From a checkpoint of a small transformer trained on Wikipedia.
Training: a variant of Adam for these matrices, 1211M tokens, 9240 steps.
MLP neurons of a small language model. Each row is named by its layer, matrix (down: output weights) and neuron, and shows model dimensions 512-767. Each number is 128 + 32 x the weight over its row's rms, rounded and kept within 0 to 255. Numbers have three digits each. A neuron's up and down rows have the sign that makes its largest values positive.
A block is one neuron, or neurons of one layer that tend to fire together. Before each block is what it responds to, as a language model described it from the Wikipedia text at the highest values.

Description: Name pieces and collocations. Middle word pieces inside Japanese, Indian or Malay names in tables (Yosh-im-ura, Kobay-ash-i), plus predictable collocation words (gained attention, paved the way).
L5.down957:095165178115090150217174119122126105115127149112160115150141114100162119136124142077132140116133102153152195087122165125135132126097097139153143122117116153129082156154137099126089112161111075099112146121094103158128150116105147131119105123132160185146113191184118134162134136122183198124114098182145126127115090128153121115132155112167127081177159124123156105120176134093167137156112121094106133148114154096160145171149051113109174023129193135215133129115172149205139109147196106129101122051098153123109089158055183100134117091058092152171138162133188208118156153142198125130135156113108173145158104114124179108121087131113073154174175074108097113135149126128161120126124132097115127219109125154134123102119117150143108123124207163166138121184144112109190133178139125
L5.down1082:150127131158086109161151114125091100148137125105115201132114111136127189164092121116149144087085158136138127155100105163134132114184157153066083160109068105139154112173073096142120151146142171104141129110098131076086157086123140150181129121102135176130139129138100118122099108114112096118140064112163075173139214158114105087099152138130156139147107084127102044107133127093159095152081112116061151098114102124103147104181125084110147121122092137141097090133140106152104118091151160114102116136108166123167195075140062155128109142134086155134137086130155106141144171141146155091104124140136117182130103129114159162083152109101157138180094103152101142080163084046157135183114146079116096101158075155125104063125077161154136129124157123081155106070051094132134212134149122
L5.down1260:161090152167155141132132124145136189186093132149149124110139115150143095127085125092144131143151168129122122124145093105114082143126120110076130125153126096123121093140133135128103154101121157127135154168115155104019112167171092123130099128145110174112140112126064115118100129090183124086155154208132097158144118132118094130141110152101148067156192103123152124168199162115096135137092142160100124153163084090133092122144034161138111134102125107113174138096131102117133089135179131081145174045134185112059147137145144105091106181154160172150178178078094139108089170152123124137146127101109136116165073086192100114115104145106085099126123122136160149096127176095116089094151169064100145118108103072089135096118106138145116110148095151120144121157141148165143175110122166
L5.down1290:140134127146115097150113102134070139148163074111145163102109149112141104183148128145116135079151149113048136118153162128123162092099140115089126111145068112149095145107161111093139197215105091095088138086114095117163129148164059163145137098137170179094119066138126100158153070114122168115149125064190117185113108146101122097159116126069103172141179099131167099100036150124122161137092090153165105164090115111157138177154144070155134195076177140094159134122105144199149133099118159101097134195115140090112116122112118108092174115098161148132136113133167164156101135098107137120171107037111128136168108164167126093142126124159089152147154166098132091094143073159134130160156152129147106159122160114153166121110143132040145154166146116212078174064195171108139098126145120
L5.down1405:219151149112199119128132146177115134148118162148126054094114146172165148158113137100127183121119125119150151141132106188133157150126152107172081087153074177154175074104099140139140081051117126134137140095132169123096145130138145152076153156170101135037176156088151088139133132125166110165075130139128154088107123174150150157175096201154118176150100155132071124165153111130055093134128132094151096105141170178118149142129069091088117081122092172142107137086138152110127177134139110092155104072136112178197066130146138158158087129217077129091135112137123124104146146129178101116011108118181149088120084064083192120103171113101115136148143149127116155095134103140153117128171126139092097105175125167145059120117120122134158129135142165133190063125152117083135067118115115
L5.down1602:110167132157136130148158118110153166146133088202072165110155162137048134058091130112079209118117145132147127129110140153124124175123083073135153250151129143154140110146117113129127180098172094141155152127120166119112128092160125146120129161087141121138168117181155096089153110132107093196167150152149169091087115155124166145097118141078143129176047125103139179124145093136129107164226099159103100191093096175084131153111255135179089156096136112142100142086072170107096159136117097086100108106108160093153109109075099151096121148126122131155105096175131090112132113105130178143071080089189093170092167081136093073143140109166118084123155148181164116165099163140119090082176143168136161089100102107101110136119146213134112082126087183113119119091103103109133127141121158
L5.down2439:140168137134170137139155097107132143142175148117151154101124100143116099157173121163057157172148101109145128111192093152171123110141163186113079137158086125138098129156179136118140128129179111102099099209142137119100145197188136112133135125122160129125143117102176127200067140077078197167131142178171131086054078075112136167112145177125128135108093173106113182161115158134100116177149150145104113100143100140119140086123122137163118095109096126112136150133154081066128094099112158169108130152100142136181122149122160132107086094139128104148171157163166144055104119120183160187097088126182119138103163062176165114061143103150117107107113125133142175086139148116128132108127104138114132143090120113141129127092102108178138112110155128109124118111091134064151127157208153
L5.down2909:184169092076159116168153071159112153064077145148165200165135124091148144123056143189182088177105109112107096102131178065168153145103131132072165178157112201130158121196126115096124186191117155084097147125061073145140100193137165134111117112114175177179107119120152147133104096119146131076099122156139102133144125055136141117111113105030124147056131180149091171144157112069115116186135136152147111148161127167120140130115112156147092156157123154137048160116100127077122150126135148163190095130095153162117103133156109158163165152095112150191109106118104167081125117151108186120079169132109119103132173114072122113113166132097128130089149106122161128076116113116126181057089090094120143109106127107155178117080119100159139149134064179052101101153109204145151153119058133

Description: Evaluative adjectives. Evaluative or quality adjectives, often comparative or superlative, such as better, best, good, hard, different, and word-final pieces like "ough" and "atory".
L3.down396:126095137103122132211190125156176172126139106100063121130112165113146109152122105125158109096116109168157120098105138058118098109173129155107118194058119185107136066167121077147133126202114093146146136111074137205072152089171115111140150111081103096132188126150119151080191108130086125103171148123131118108172101167116082166150116089145168111068121172161075123097093069079100146088093064166135148107118193163128140134089118100111204157163197187146205155140179141172041119116108188106084129122124098156122138149177130127133168116183164122116094124143169155141078201138181153143130158099159135133155141181178151114126120164125117165110142072137126123163078144143132159072082191144074141132146095132192175119143109136119155129168137154059192150142154119102174130170095159
L3.down2083:083079087105118104135131156120148067091144104116179136160119136072095069206193137166152114203148127165194085180158103201052154099231122180196074098191129139104125160135149152109185134070137161162113121163130107164148127118126142146113155143131125112092158207143127145152150130096094128145103119106111115138152110134111167143087110090117150151119149142153087173107126099165102113079130129134100066132147101115122108127139135138128130155190112158112085121165168175125074102127143178113121118155124124099138182137144158119091140119139149130165125142104184125071104144168100124108041141084130155105124138146128159136130155162171104104160153070141124102078160133208098140099137168118108110109131113116142171158141144100158105102121143137146141103139144104124168163166122117

Description: Existential "there" continuation. Fires on the verb and article after existential "there" (there is an, there was a, there's some), also articles and verbs after has/have/without.
L3.down1931:118134138113139089216118111121134116156114159135132109113210149096185138094110086101173117127118090166099194141094200150096061120145095112049182163164093151116055125153124079134097170143090128148122063131090144168160148091154127128136162076131162150112142207191090096101139103112183087134141113070131151171170165145125090138108122142073093105133130111136141169160165079114147083174170119126142143136153169155057137111134117100159165172145147097142142169102107139163071107093140112163153147100124147176107151168128094094179152118091159031118042126102151168129132143168123121122146108153101120141162157166063100132133061153128100116127162138140116151155202122117129166121068104145097051106116149086176143117185138105145143116189136153102188112173155134107171121118091143
L3.down2233:105132141126161127126117103120079161143110198105182147132120148138139124174093114114114117158129189217110137110151097159126160149116141120091138125193075126116100138134106158073108109135157126177199070104062187112091103121124102184142156149119165103137137155138090154161100077127134163127129087121143130147097108138142150147126120120143104087137169136123136089125119118179144166140139099128149184109113130154093138163148000075179077163094138121091148109158109150131089096124124114113102137169083134137098118184140132128114116095130152151096084166064147158164159113155095143109123144131132146139175118175166150074139144126130128146128124155104086088110103154089128114171141137131155132121125177126122142129096123131113137110133133114165140086158179082138154135182116161

Description: Table cell boundary after names. Column separators and the first token of the next cell in wiki tables, right after a name or title cell, e.g. "Method Man |", "Duke | G", "Sophie Taylor | England".
L3.down181:169142086091124109081133175124101139136127046107119165138189128179135107163144175104103092167170113126140149147137084120150108202126098192190108141114128142113159162075132067158158121086103141093093125151158094156157107125101073147101093147127083063175065093119131137079109123101082143198116113155124159151117158132134103128161119082113103124162066131154050141108089180128143178110100169161132097108203132166118109130163000125130196241100124130125169156122133165135106060126155107139160145169144125163166149099124071099115097171067083113217134113159189120109099135108167172102130159157120111163125137136131117113090108126174146109112097193124182050130119083096136173106179150157087091173122052150097096188141135185115169133147168164149167130092125148112165158126108119
L3.down2198:167159081115151129102137138099135151103071073137168155135150092198131102166122136152134124106205113136110145130125091151230151150113108109148165122172144121122122118097117142185145131039129135111155123109137124067119168113095156148079156159127206110126145125144082170115108167144032193153126084132148167114104072128114137162091133135152119113145105124168096110133143116138129114124122130088163082160129149130152098108147000149112150234128104116085172134110165161149133154178146060158137128119110100129149191153113103143154102115127145119165110100106109108108162099198161146149109167115085115096105132124110187098131109134165150156089087123134134121105097124102133138108146152173066109119093128146129159123149160158122124144118189141083113141101185158082103148095125146

Description: List/table value separators. Separators and connecting words in list entries, table rows and career lines, just before a name, number or rank, e.g. "Hong Kong –", "| T", "promoted to".
L5.down696:167088097151126139146101095121097120174117136119136098124099088136130080103108080106125153113124126135122149099086099173090114159082100144114098105098142087119176109117106134100119127105109155112114121148151081133132156144177129140125119116155141087136107164133116118137123136106147152123098112150091194159155083138178097131157180165116095164095149103072132100142088116118151142119105101113151071129112136116125150125115065140149132159135141089090161171140190128109165126130179042176128142183111121132078178094121151144130190115178144101121184120140183088109153114162134139113085186164119115130092147100113130110078123109157185083151103131074184093127098092166110151092133112090182180217148098121185116123118196081143174173111136107109116152166095138171112079087169092
L5.down987:127154160108124085079112133111130180134106088125096114087098123133155133157156081123132158189126086162125123121118143096160112119123088131096144174065190122072115074158113200127125145143117110180168111113122147161126119085158126122116130153194148140102162088122136087156165153126122202097136104093161144104096106137143122118117187148084117079122150074196119185147142093143151102103122038154137125121190126148112136165097115107118128120052172120156113132052067149135183140116120108164150102149120116125128157137068166141178133132142112174126108182133120094085153097117133097154141095142122109094065190107150103150169096152080133096106104137190098232110133106108117113113129115177190149120139169088105165136116145110078129194151122133090148114146141117095145124079059112
L5.down1168:110141107059108134156229160150115108192096182183119123085110120156171093099158187099130119059156111117137095151081101123093092188100154139106129136114122174096155151153156149119122107117120134092209153069087124059113161140104128130120112100097133178112150118141149141128085129127084129159104114183124117106117144142105136173115143128077147123183055165148117127174113161105092163164144133095129152074125156115135086126105125139089179106153082174097187127104157078191075132145112116117114114121146081118141122093134125100174129132175156122150141156149101156159131128145151099146126175145105073096123167139135152052100099052164162119104188187110161129084096076156119150093048116150183134119153114134063093098101168132081126128163127166172124116147083123130152103144120162
L5.down1722:122099084074131130135163174179041134150146169157141096132104098124124187096160117155091111107071148119103129099133140122122158141115137166119127182094067169090101153143153133122135146159070156115145126115111120072151068123156095116162117123155150130166110142112139163147127129141150133065106067078192120164200082100128167169142080129147157057088142158151125136183106126154099124152072216118135162123095064128091090101155207170141130094140142140126132151142140146119128131173125198134060113171088150025159124108145127124163149059133112069092114120121074103190072160115069111149146163097133193217141110143051149129060067143129144140127069121193200138104120113166129095125099089111081167136163140203142170135132150073169137181142151148139138128160086089183104100183180123
L5.down2099:116144158164131128138158138118108119171083143142130155150112098141118150108114162080089108110136111075145121136101118203132120198126097210201113126128153174078166085175169161099143172164099116118174176194123163093117139166149139118088159084143197109109177123163125133128142124114121118111118093128118142146162129105147151164179043152079169126128157174157123160168133123104089084146122137131139135098122148130123094110197229158131127165131058143134132114128085133130140130151143133133096152129130118114188116100126144091160182083102151135135112100145053123115123121174115156104117132135172157115163114187194094129141087120155163182140143139109150160091145176147149119117118127120097126139166095140088142134119160146125143134083074104109132133084159151068104132147170202
L5.down2122:079132138147127157136164078104193131182092094143180120127133140083115151127149146168149090130095157143114123161129150177129142061118179130072087116119116100100167133155114143142086155200102129084116092186139119073166092096119162118137081138146158147195086103161118078125139158088104146106128122175029135119126058121140185099118159130094115060114131132163124108154149103155143099132096160162165090124124152130157138134128114162160143090088111104142092086098107163138156152141162137153136115105166075124130107107090105179147168125150083145152124098145088164113175102195119045195064092081111166117116094095128100151155157194103209143065121133133133091146117117121127099230126081148095111170138118155170139111130176141124126146103163100102124150118107191156184150134109160
L5.down2734:175130135211111088119160149162052119120197138126154127111145082171108198134069132186164142130132110090155137079129119141159186135059118155197049084104136152114136146113136126139124158118090167107179154096137118102132100107106199133127185132132077179116121129172123139095118127163123071133130086076046189122092131126111106186169088140102115106134107146117210116110127119090120107144163149099110143130113097109172085126159016124145106227197147099091103151100170115110124107153135112128063144152137116137177139119147104062139145159138095108176103148051120173178105079130147118120137132115158130099140191151144075139092105122096120170109148071077100140139116123136119095165060118106077117141139132100152116122137087147127118075137151119086083152182127156124126203150176214
L5.down2912:181077130109143086161115154165027134115122150104088144166095109167161131070117111147064177156106130065123097129175148125213155129151190115121115130143207144074088089102130187100130132196099170104099116120102164148138165152133157114197131089106155114130113132089177108131163123188074163128142125120149183155179111123065097142124128126145073096161117152131155064147101123162131120099175128080145162171133063143129089125120191116086126156148146199110125125142140109126056155117107146155089142147068110092116084136116141078159118093158119038145109137129121139133160178164130116153152090088184158106138170166060120131125133131124149101168131138123153146148079112178099129094118121124141142137170116167124125156115139082148104164115112133150151202160089139137140117139191096

Description: Difficulty and evaluation words. Word pieces ending abstract nouns or adjectives of difficulty or judgment in narrative prose, e.g. problems, doubts, disappointing, hostility, challenges, convenient.
L5.down84:099138143103126161118098090170150156133134171073184044101099108107125101131113146128126123148119054149206103074102134161145127148111106158174109117112151179099119068143131139145107139106129115051108134050132160151083126151087158158155139095160136115155138136142136167121135104123086139144101151156126114060179110121061095138147127094162110181120117116142096177147142158161061115148126163127153197114153069090084166162096099185185173154102134153117186115141126127126092162133124155180112037080185124151092142136118153139184153104140121144147191178113135143184136129124094109116102104150140154139086142170150070109131142097135105130191070140187044175142144169071131095151106095119106122088129121140150156111101049101123127154133116126144089153116089085090147125141107097
L5.down473:139128102093117158171118061082126113131174115140178182160130123197121125152112145128136165154143173120196149055154115128114123116080159159153153138162139113112085145087095153137125117141127110208083115133135135173109117163101114151134150095153102085081109137149095162148092135122100147151125138108111129136151092129076119132089095128166163138124122136161163172098157123183176128174113069132137138139138117199071083172167133112163098109109122166147133170173153163087151097081130119115121122156162135109093133098127107089142090168187123145135165099176121146098105168087133124180152126183095157104066179110144144167107094086161141069134147135090046136144140149112105115061127083149105147152142078139139113153143141131106157157156160119165161070168110126135151142158108123
L5.down2027:143146137083173138210111179138104149132115122153176129136135152177185181137158175165139105151140165076129097114114060148099104162170171142114088128103092135121116155088090092129137141150096144158140084126115061159075090146085117122134128167094114096155077077119120124156053170097112136157149126156147100161161096139079157165190122126144153098086097155116159142116126129118121141125148120183132093094090183101147147110150143087076063138104135110139107109107114165141133139165166112141100117100176119103070147085204154118224110146136094117174130133151129192122122170094090042111175152125108142133133096170139076088112166151124131072156110143140121152125135118196139144137150114118109127138101152160195130113109093132086126137104071187148194135171119124182113135141136108
L5.down2052:124097159121118122096136154093161109168142151093143137172115135132086132133133092129090157162125061112155113149092092069141114115099096092170143098099145124135129125071136143124117138113144162122143174112188183127103127140114193144154075195063094075117127110156109101161154111080176175110177177187157131072132110108147167177107040123122107125166134148118093112101103169148137151149116071177136107097128138150120144101168000171100093043095193123109092134154088084119142114147142157136144129122151171158091119103156123122140084134178162104119123068179114135134147118165130130165123185145121183072105197141176126135158124144130154079143145099192150101121114075155133131096175113101102184148078137077103164140143180113119157152123125093102158065160151136133146120117065132
L5.down2197:175130129134121158144086156133134075112107125154098164140106106123075091115126109171098103126185112114157170138158158111119144129131129107103137137126106164123156087163135141164148126168088155069082107105149112059111119140077153135041125140111132135168167133121100044193150115082150122210112134154152110099090180069060074134151125115168183155126126148170113085156161185082142082147089118136139139176134147092102069172137103107043134085106179095124168136105145117062128111106109129160171144151070170140105165116125110072121118138105140119172135123147132101165185148082155124110143152084155146119101145151155110137146079166145120104122136164143093172089132101129109070087226112153141148198120159173107065126103110206118156131137119079128127151121150175133161149085120167
L5.down2367:078099129135118132123114173108093119073152103083116104143112153175176068093133134125155056168160114151139135144070163206135099096152087128165159078154166111128121146131159130167115160186135126153169170117164129099106116108098189100187156102136104147143131188148157160201185115154090097072147134138138167142163136169141127148163129166167194152118121090145142179121169108180096086173087119117116102150132153130115113133142188101163157037143088132104120087127078190099117115159177186143052164197106131121164254092155113121161182123117137156150180130159167176079073157121152072116118104139148164093104126182167098162120063154098106133162136086078120153130103153138117116134087083088110148114096159170112158054134199137134138098198144174081176096109104138115079132147103169
L5.down2895:122138157153133117098133126125174090116094128142107127140109197105121214124101113135080096161105142166083094139147090101111146178078146140156162113114086170103171117119153138114163107125170133147169180155135138149142101147096120127124164101124114087142102135086097144143157162182140134110141131171117148113103101142106082142134101068136149110134087174108119145140112127144141106075090137136118137076148198081143119138173123121144117015130161149142110120117140128109068140059131178098122125117111121157138119076153158105176137175108118187156149145208112129150139102071128065117165119102110177070155123091141143146091132083110177067144128117123144140158147139167159115147152186136136096126132171135149104120135147146172148144192114131123191152141095145093160159154111027
L5.down3023:150089125106101114149104102138158120102166183136139127178134101124150154163160112132134151085161091129142131173135146094138173104184136178131166086131195145145120079131106128149127175195188133067168164119157117154127057155115150190097156112142098120176099159104086168131091139080081084168141159090132105121120070102128102052057107121146153124092181110132130090108100089080155114121123179112182145138135147161124165123118066162133100035061189111144140146179166111158089137168126137141107160112161122117108130110123089151099098192169126133129117117185158140100086104020169200073117102090148134122136137143144085088133135173118095166107130098118177143134119151115177155088175139125064143162137104109149139146101063155090110171156156156107128095144151124103099120141067192

Description: Predicate adjectives after copula. Adjectives, often their final word piece, right after is/was or It is, such as possible, benef-icial, fear-ful, skept-ical; sometimes other mid-word fragments.
L2.down632:094151123120145137161123107136140165147123113209134136100133127097132189152119139102082144127149147091046138087119163132146114110146163159116135109208173109122146115118206087204212141079167124123132106061186119098154107156132105110055117134108154078102134160129109126049130133189099127162113075152097147101090132099102026076144150165134131122176122124125150122068140128169178097158111112090149135159162149155135176126117067138141112106090126137173168069137121127091109097173146211105143180112121168082072092063103121134129171152140112099103075153135135122151119119135089139167127136140165093171112168152126129062137144116126104164122055104132183072111084150146168137164171109129162118175145108116158133120070069074128110135171187137116121158172096127138100132140157134
L2.down2511:154157112145134128164108087187163106108090135142216120118123116146176147083159132184170050075108137119153189160112149174128119106151158114109149168147184131126091111170129171140190109172110086139134127193160144160105141135137145126145140115169108161146116155090144127174169123096122109114170144122145155076129103121139125151149179158122168108154144135106098131168149080129105119155138084148099160110073152116120153098142188131139159093106125128116136073161101098098108186130111141206150116135120138104116151116137157146157142080099116094095124208118180147186085161107098115136155131160093136105074093165113152147106114121113114116142077101091102155144150159144116133204091180079166093179136160149139141147141124116165102082161138071046161131133154082122114125114183139
L2.down2696:082089148124121127213136103057201165162137105155157093188164102140122132181115168149130116124176109168145179171200080122144128059181110179082158131116092153178055150138128131145161162112122117150171194191121153156130155108129161163126138126119090099078120127145123135117133150146093133049085113117121112080123124150134125128128107108121116122103150092089069074143146114092100169118124171139169102203120087154112111194119226117150183122151108074128137124104151125170141073107146185127089110144122141135136104179112126131113136107174132115144110158150095141140149153166118172122127110135160158118139166145134115115150100185195125142167120100181095087132120147154092130015176137147093186127105119156082113113145122142144157120126103127111146114086115128092202114121154128
L2.down2935:122155148100141143173164116179163094083112158115060149118123094162174056154124158245135083168104061115137190146171103112161152120108150173099183104087175120156114124212174105143143102188098170091135186160152170121098130156127113142187124103071106154108158122152140113140120151116090112137149167081125157108137051184123168149140114080141129191095202092061131132139184112125117134078120077112118077125139145151106116105111122162129138120134155140111141133161117115085098199082137172124103144130110108079132108157128131182119157124088141133143132115092113162114109157115124077166185130123108135063081121157124146146128093133085146153124146133142132196174177111046092137085050118121123138110117110173136090091133159095191129117159159149156148135105112095142135126163124113

Description: Inner name fragments. Second word-piece of a multi-token proper name, usually right after a capital initial like H, Y or S, mostly in tables and lists: H+am(ad), Hish+am, H+aw(kins), Y+am(hill).
L2.down114:122157170102112149134133089154122053115117192099116102096133098165161160100124154123130112135086113062090166080105116118091127161139129102139090179092141111103149080104122142175137113114107119102163188134113121155088120112099164095090123110183189116119143149155135166107183148109163150146142159119098158121100116064096100105158181160159184135153121119151143151081165145189116178078115120102097119142136067128141204135146092114103106168151201153032160138140100074113097125104116134119129096117136126160104160113131127127136137120089066090092151151115193116070081187118094172140113144124100109154105085115155103145130121168114088131203072110092096075152105115156177172135175075114143142161134091154117134133124105111126169132078104116118136177132123129161100162096125112
L2.down897:174142110167147083141128120145081088110140137101095146155124084173168104164102094113144139209169116143096104166161119126104070128117086139151183105129147142111179141115140078163180155164099150117119138138178125125114100112202094130101088220130144170129147082153108187124107157154167086088152160094178125107070092109148107108127125129145120114154099108134186099092126134152039128153145127135142107135148097027120173114124139170189162115095152121140107202156111083100120113114064152124166073155145132105106160111150163143143164111156068126141114102138131105104060162148154126156119084097124152180164117139125139077125113171169093103088102104080109180080155172171150070127168109089143102113127171185164134133075123149106099121151131116118102142074134137130179101161075161
L2.down1179:126057088094108088109089145125120117132156073158118104147142140152089161145147149157110152121124103125124181055157153194133160127154132083099172136088042090132168158115132127106068124099154123100140183116129091136131139186128120141162163118068177135110130159136172101157171089136097093140104132123165108102155097152086174145096157131121145147129155137177147120156192080174145136168138111128097177085120182156148154131118192114220142139108152153125145142157081147121116193116120185167127120204143157099115113108136072116110124107161123131100098153167149067146125125140157192179126097099148052144093133096110096115111120117168132158066094183126118102115128145185107150089120162035187106120114123084126115084087164150073084099101129146113077107129119130129157125122124146
L2.down1826:071166160101109135183108101109154122102121162085143079111145073107165102139103143113157119136137128133141189157125153132129148093163100096115091134115190129137162070113115133094150114127114077140138152174075133151142159106125098164128168213125123223119171070116073157250109166128118061059146150107174133128134113175128107142114141130127162132159124122144138127118085124176099163157132073101110129108118135064149197122068170160101135123143113155198145101127132207075105191112107108120141115170193126145093059096159126144169172143133156144134172121153069126179148133144098092140148055130091160119133158164090189124135128157126176120103124141072130134084111114127144145066118150088126055193127119150131082125112104167103090118115130156100074071165076082147193107154146166